python train.py --d_model=256 --d_mlp=1024 --norm_place="pre" --tie_embeddings=false --optimizer="adam_variant" --weight_decay=0.078
MLP neurons of a small language model. Each row is named by its layer, matrix (gate and up: input weights; down: output weights) and neuron, and shows model dimensions 64-191. Each number is 500 + 50 x the weight over its row's rms, rounded and kept within 0 to 999. Numbers have three digits each. A neuron's up and down rows have the sign that makes its largest values positive.
Before each neuron's rows, "fires on" lists the tokens most often at its 100 highest values on Wikipedia text that the model never trained on.

fires on: "2"
L5.gate80:494528507444486498550563461557501456475547506468456594444530447474495538439594565522478401569466436455622560557434463542428504507515443461496526545473494502506586532554568435440536538482538494474506519436507618622398521545527381446419425505517471506530397459556501393482577450503458455570471449564460429596508548545595411510487461520507507490465497491522602453605457567577414452529486
L5.up80:379598541412465510405464462592476455423484517482519598533541505417465583512623551511435419515527490437627500517535459519497539545496476456611599530440469506575510511534534516519529524462544536520519525555466627606482500538498447491450414409518532504582518508528495495496528438544492477546555479438459550427453595565556466500571569498520524526455583537424558461569416524569553473422572
L5.down80:542523604442406576513471519507601493427551544470463663455549532423557530503495528564414514541432479558600503518573449495544469551444502276454476555506470461531588491466557472492512508413531424545509519485478531528452565513554413455546437497465558469472550506482478404472539486473541486546517510429465501556437535506440425567535521470479490546516490533556492481520594463527414470550489

fires on: " ch", " med"
L3.gate982:565438537437515511434475467529604483513522534519520494547389453545462512461542583506513351489502498578547394507415488437503524454524545454466482440516544499496494516460555554488459519419563463521512457586486614520441499453427538566537465574491458466536436415517603476503529488527550485497446513465454537514417537448544417573508486487498526542527562457480459457548423410530535503392417
L3.up982:499439560432551512565499491455510456553477472506587529478446454550536462479492577480553449524415472603436582511561423523454530538622472518483507474619527524477529421534489605482484477466578436556491496526531424433472501507489535506427421580480433460552445368455475499495476553464530476539502403517504465519475520443517507491489478450449542527495535552514455326484492466505532529474475
L3.down982:518438506479534530573465465526512543563515476542540532479467500583536590508514534556493489533533460561389532518478572495513452473493542537473430469567473582466565481445504527474501521467542536573490409534402486508469568445467504549467494538488372560495496355477506535462453361466543501528487528504469499495550473456548476489548512478442503524497490510494400431555402500536577476432510

fires on: "–", "0", " |\n\n", " (", "-", "ph"
L5.gate551:520421516389509412523564500459512423503493469476521527479455400455427541501459498483499561537463411538540491598556512576494502522550470508464591517475448522465527604602450437523496499410579449562518434425566498508517474433513489524484535457515517559432616556566549426581606445469558499497489571565463486511506502466554479441610465447548602421560526491489542503578519573566414421619493
L5.up551:499460514421482486599571535451516434554630456433595544483467429488432558499512487517543497480559554456479514561465465557529489568568486532383581508465514531448521573528485399533408513464565457446491489406500491534562480454530516523536540526507547544440410539493439420508482490434563458571520535493495425570520488489468444435539450394522483389491537539464467467576518602608524468491569
L5.down551:474541498502454539517547529454397451566567592510404480439525561539485508488504570434433511509513565463494468539467530481467495538469517500486516528550512460536445567462519463532410387614438416540474577492572480474536444562608442489466541545504488481514541521516464451542500397437474478446516414461501444554503534516458454464530501563590548522476435427515511482498503462461577474439590

fires on: "0", "-", "\n", ")\n", ".\n\n"
L3.gate961:532436460506484419504532550500586479514412601561562445524417473482506500485450488557538484498503502529508527521496441492520508538485478522531555509427450510480457527548469467499408528520536411556465513467559462399471503451509481523532600457564470592511509508416495413547569462591453477506435562544511435455456494486623467481561424531607554493458513506510486465504545484475563394495499
L3.up961:492495418469486370490569471521551414494513558491576543553499465445576516505531439430556508495496458497438464504486566474417518561512439538495560552450522476540529536519446526535454424526571491522490543551547522433576502514527552535504486503528435523462476558466537430453502563578484419563395573469585454427639408481567463531502526467516506436562592463632438573515477504476530474509554
L3.down961:544496493504486480496538531483530494487460499550497458546558386465468505461495550455500519485533567416506391531524468537456566533504503524471485561556446489527538573525381551528499538479515555412500524460599493578503430536496449454430476464463483536465509490526441517491478458561527557454490463430411481420512486432404416516456502533474417501471436436593530453549430522502436602532477

fires on: " they", " me", "1", " would", " time"
L9.gate15:485432439639438507534464506398556511509501515463559558514579523502546529495504529591492482489540498450535432490488489510488413577511499458613442442497510491492503574587499471545559572516513511510497511528462519513517523421535611483437364533614484434501467523533510581526592446491534531454518488407489508443494426485490417534488529596570480591517554484465555502524525549523440512463468
L9.up15:545502498515600551506523533456552498487491427550506502450403495542584528523475508503476473456483495458510466534467479476545469506464441449570527427603477512434430596507493554554469517552538526401509414524388558410526469441419505514407417527526438449488521553412475416551510516529535533508479525431485573466567495506441480418452545533401526567466426502405547556460502512427438500414456
L9.down15:427479583545443590534563451608504426420524471448412493509396467481417462400555521564506549503485525434513517513486531511378476485466477437382526426512510484445459496556472517466443526451519575535527436512533444515460532572520497565426440427439484478550512623494445490462519485466574532489586548543422474456477529500521468495572595422453511532570381556476496503492439486446563479555519

fires on: "2"
L3.gate374:528570506553497573527568563519489482479430470452448496429486547469580395560650502510523428548451513463527506497551475418522475475578506506486513454531578449473524502544528522486534549532503578534567499573559543623523473513560487436488520525498481506563495514614499503492544501475448467550492451456499557409457535466482469479538498426561495503489449538463609526551474489529458485526508
L3.up374:454603562607504603495563502541453498411513508540495470468555513473512459512562531482517405535457604412541563526456470492463515448557466451554479494589576472471609488493561533488504507557454535475548478540475589530522516484544440379410510456449549540534488469575444552480409492524559451531526497509534601417440526493481345491482443443516449576531367564407548473478514446538532493551462
L3.down374:508551512477461550543532485515486496468570518462551589543620494484483546480511446440427534499531557521468469562592478485545455556492544063519486512550491391513516448470539492500495485441476441474503564525521478493528540506465467501527359432529489459497541554514443457498427561460483592516541490501428485490452509503515466511500495474430578486475489517545512445455489481490537543474530

fires on: "g", "il", "%", ".", "u"
L11.gate533:548426446522529517484502491471416322533467583560405451580521438501547480427508484584564550459536465505499432528574447509505506439453519520542530546477570552496505571584567511454451503489557519480535486420538637473559428541461468471552448551383503477534504529363392474505449474498474546374474548605518511493578487511557521486436487464482470521464542494490439502443568568623529487530515
L11.up533:557601526542497537410454540465506525520537513504461480528524405517474499545479525586541519494553498485463485488518462556457511524411478487441426443501538590491472520497504539507512494511548554568635622450470498477477484518518474447486470468445529443486471458549505543453443501426544515502459482487471558472484511559546431431347469568545470483436471445568498529455429595451506536483584
L11.down533:544505567534526431502509511569485480469524547484543445354486403504429432483583490463581483501510540582541574403498598594563490553474550495465476463445553459480481485437451481515514434446456602436502488466504506480496483417530451483507574433550507524593494548574498527429444469457521487567456548527552551581475392416428513528503549499455494586495492512530522435461480496460403476479431

fires on: "2"
L3.gate461:536587457370425495521501536566514442518397507452427488521473441451511470580505577596465437509460502509553516559477403442475473481497479507541579524539595550552495499518479476504525571580539516530476530480427575452497499637597370487669498558550608527510403426609454467573528496530501530511466445503412438522443529530516515485473481485525537594455506468492555499504557446498468497526479
L3.up461:506554490594499541497573368508507589415654530517509486517506477461487471448512456550520425554543526423537504590519421502511495476467488517496471485548440455417532506479525476466588439472504423512476452582559592615486525425469548498416493493352460563513520557459544459497458429570559417476475438509515514462488403441497420507523491466416408473548514545392498452514437550529529463412540
L3.down461:475453454505513443453476516557550540486592522499511580572526542480472472484567391506581461550532477468502518489481600486538534539490476096491588483472415444446486426509521522505539504425486483496428557560480565500510533458487516507495376458433475458491446575550464471456524482521573504462455478518478483501445450454512432546517477489463546501523453545494508463528558446480482483484560

fires on: "-", "\n", "\n\n", "The", ":"
L5.gate183:542546491476464493493459501577584539464519517440510418585599515507586489503412445499518396454427486537479471555487465514472454502494498459457507382388466545565503560477483487603432521542466467549519482559476521488442503503513480496565532476450523491501511584444451506575482538557452405561472526517483506577521538486513419482562518516541561504432507425535437548448505477493483584477526
L5.up183:563456467467506410468498519518480490476397505566480472471587498514478425518512485535494535538543471592466502581512517474425485514412503514488472553467404501544553589468399567540468404598388421572553470521425505476537541494601554550532574552483494500425490479451446505554487426577467520620552536550439547546519418480467453448521429513518523425574484529464496500489512534475403436591586
L5.down183:548460548542413601479512499490532477549426474521585516412530508400493471586420483573577523557571518539523380507522509532417513508516482447419488561498552501505597459446459428528519404500491443460449575477512558600492424620552507463513535593537451426563530471488431604517550447577435532491513438469491518497501468477504446607507501558537443502456488476522378509481469523548516576546490

fires on: " ch", " Ch"
L3.gate346:487409476444507520568533448552539462469586528401557445480484480557459528521552517428463488451547545520374511471562548567476495398521469567464489527574543564505476536517494527502519543522561484482571554573419582461470422571470460529540394556459556514466441438558481473445492476518550588518539649477546406462555438467487409488560473438521494473483509546519433485587529496530581556496468
L3.up346:439412546489473533458518582521550515461529426583483580529439517476593499606483523462527460516444442556485498409474409534498484460480498523471519503514592445468450546424527458519540413424487454507537475541450524508496545522450494491452426532448429485485448500435520538529468539541504397565538542502476543429527545427475551452531511503513483549422559437452560421486423430557558465474469
L3.down346:418430507499488532481446499574521527450555538447559603406502419544427525483518463477439515468479502549451437522559547430495529450460513649509489493610528485388507518564488506514549572475560541463450442526340510472410559419562583508540464549471426518548507406518492480491463472465524544457469511525505441478484492472431518441569449530431516599482507453508498429568505471587551525515494

fires on: ".\n\n", "\n", ").", "===\n", ")\n", "==\n"
L5.gate726:575490489479484468553489509426547447542512525531455398535474474448453527496482530452513415525488524475405438516475548531472475444408491497517552602412418533460523507504419495563510469569516394528552496465524420544513473496553483543587550496501499461417546449468428445584531509546481515519500461562468514552484373471465600530529437538604511578553452505502480502507563652538454407532479
L5.up726:409562533460520486531594458496475523442467516542482479517474512518550450491487518536511442567482435483558523512516576554506460408505514459481556416468657553538409425534577499485470549508606549513529447466506478423495460538459515496456603476571535476534436637494468497548546435443457429498304514489467505528552446523530486525510550512553475535484501497528423532451469493470476536428524
L5.down726:547530459499507532378456464486569488470508470446504487540559513504602540449495495508509514510528520449545490427451459480467532530571385594515327628434406495440453503582475480511474461441476553491516538468515422480515478478459502461519570528465544467395478457529451567490472468561471398436454494483416535515566486433447547480448425457493537475541494457500430493525556545434541506448392

fires on: " |\n", ".\n\n", "\n", ")\n", ".\n"
L3.gate818:550473525473502459610480454528590480524521518442519545561443475541412496484452479455534525443572433427451442519492443563563464517510420560531615508436505485483519424466486411481453536515569427507517479485524493502476431470505548530548520609561511441503489536430461404474538507533455535595517410559519448500523457501533482528488431489533463547553491410521482545438490522636510565512461
L3.up818:570453410475517364499472515445623528536536504487447465566457388531482508489431563549497461476549470490483416436476451497549506588506443541587569507520448514467445464469450414508453526545509465533464482503490423526514458528479588524531630462522457563486443508420482389484481445521447566522494506464586525438597487445598447455544460499532563581564531518526427505401460607537514457390497
L3.down818:530553509484480491524488522516494604476446383468392441491523424486494581540443516513634447467548526524484505556445434463557443532402475532560473537549558520498469493459482486472506469499556501492550461470528538563481472474520549484554564490537498486596543512510449492490535443570487522465516469458375472500555452446591473465430513447502457474506479395484538487513434414546371583543531

fires on: ".\n\n"
L6.gate679:612513602442551433517559544450537454481451498335409474504625502521452502549369468459510498470545464378476480507442529516514534523510509506471563535433531521488471555546476506574443569433515502488476524564530528539468529462553390461496588549449533478468397502516522424451466483502490426512496387583537471538504499410557505444456435493546584413636522461499419408546570539588507561561565
L6.up679:624528505450549518663566471431514505518568515366470426591624522531436560586439470482451540483563389418457526514440443509503441585517492496477547507493581513511537555537550482495468558475497453428521562519542483462487443487505448533533533487439544500523469499578452523483496483492550413478484436549479467552503579388480461453519454461533562503513570477499466504456597497579529503561591
L6.down679:533504415480489583566569527531493469479492500483462484570546502445371448519395459516547442487484339459432505468462462505485365525468463630572528566535508545507497439613523472489454465410507520418496552568507425484459483587493444563510547488465473453527471499527452543454461494419598408496464496542456526485477580535551522403471488504571442492518577528558504577454533475575482530546588

fires on: " ch", " pre", " $", " per", " II"
L5.gate688:609473510462375476511499640575558547528483484468535488482471445512480413561521424466518514628505551616476493428597492495409519527476561485474467476558525567522558518513542499425487444551516521550597467529378540415489512538581544569543451474481441474559446426498515567568529480500473594536550453509606554484537482325535511542476569545523514515456484548448436422533408435502530549539406
L5.up688:509425541498461500525448575505487537595546521439514553508471453486600484488463473372480553527520447584511502471482529447481524421593533509571549400565498552426505637321462446510540436461491425539620478410459530439378578567448516558517468535447385398525545504490560559516450479472521439525491555494468496503504450449526553525542424477456443568408585582450469448446488482524555566500514
L5.down688:501518511461494474552531621578585481568536495514460561434447419489476478518574436477413527482549578578514467397506466517458481528500574579490453516522551518543493455504508513553548537564570519500571510541467581509552542483458542469463395494453461504507447505429518536530468443518442570490456544514549532485487521485438437547534548523508475578483497516454435393533355481472551524463451

fires on: "iet", " ch", " spec", "erman", " two", "amil"
L5.gate990:605557525426486452463489497484419477572465560511520525473467500499497542527488456471509482511467557486494437437482447387476489574513499552490481502500474554388485443475500559490445518387530506617495543506612463508494549477448554617507442596447483545524487554522533444515519565548446452544487458472370485541400574522487453522574491509468518476522576414508494497457521498475555499544471
L5.up990:585522537458583583519456504501479545497566511466517528582535452490537550562570531446525428438537434550529509471470497563490478546469486531389537455541500514440549487509525528526547556506573544463510519505555537525485567508488530539468379581452538488556509419513555408626505381512508481480573499506467511484419441542413465538440478481488434516432602502439497392476480499473533518557411
L5.down990:514481550504510619462521484544510476507519463494545523448621528440457525565530529449476473444536544493518499528544435490538486491351516551497481475592517464539470395471603552554593454501513548490428508441458544395494592583478488460469541537439436511477549495494538461468494500474550535483416406545566452616427501467447442371494541627454501454533567556423474479482400506463488496504528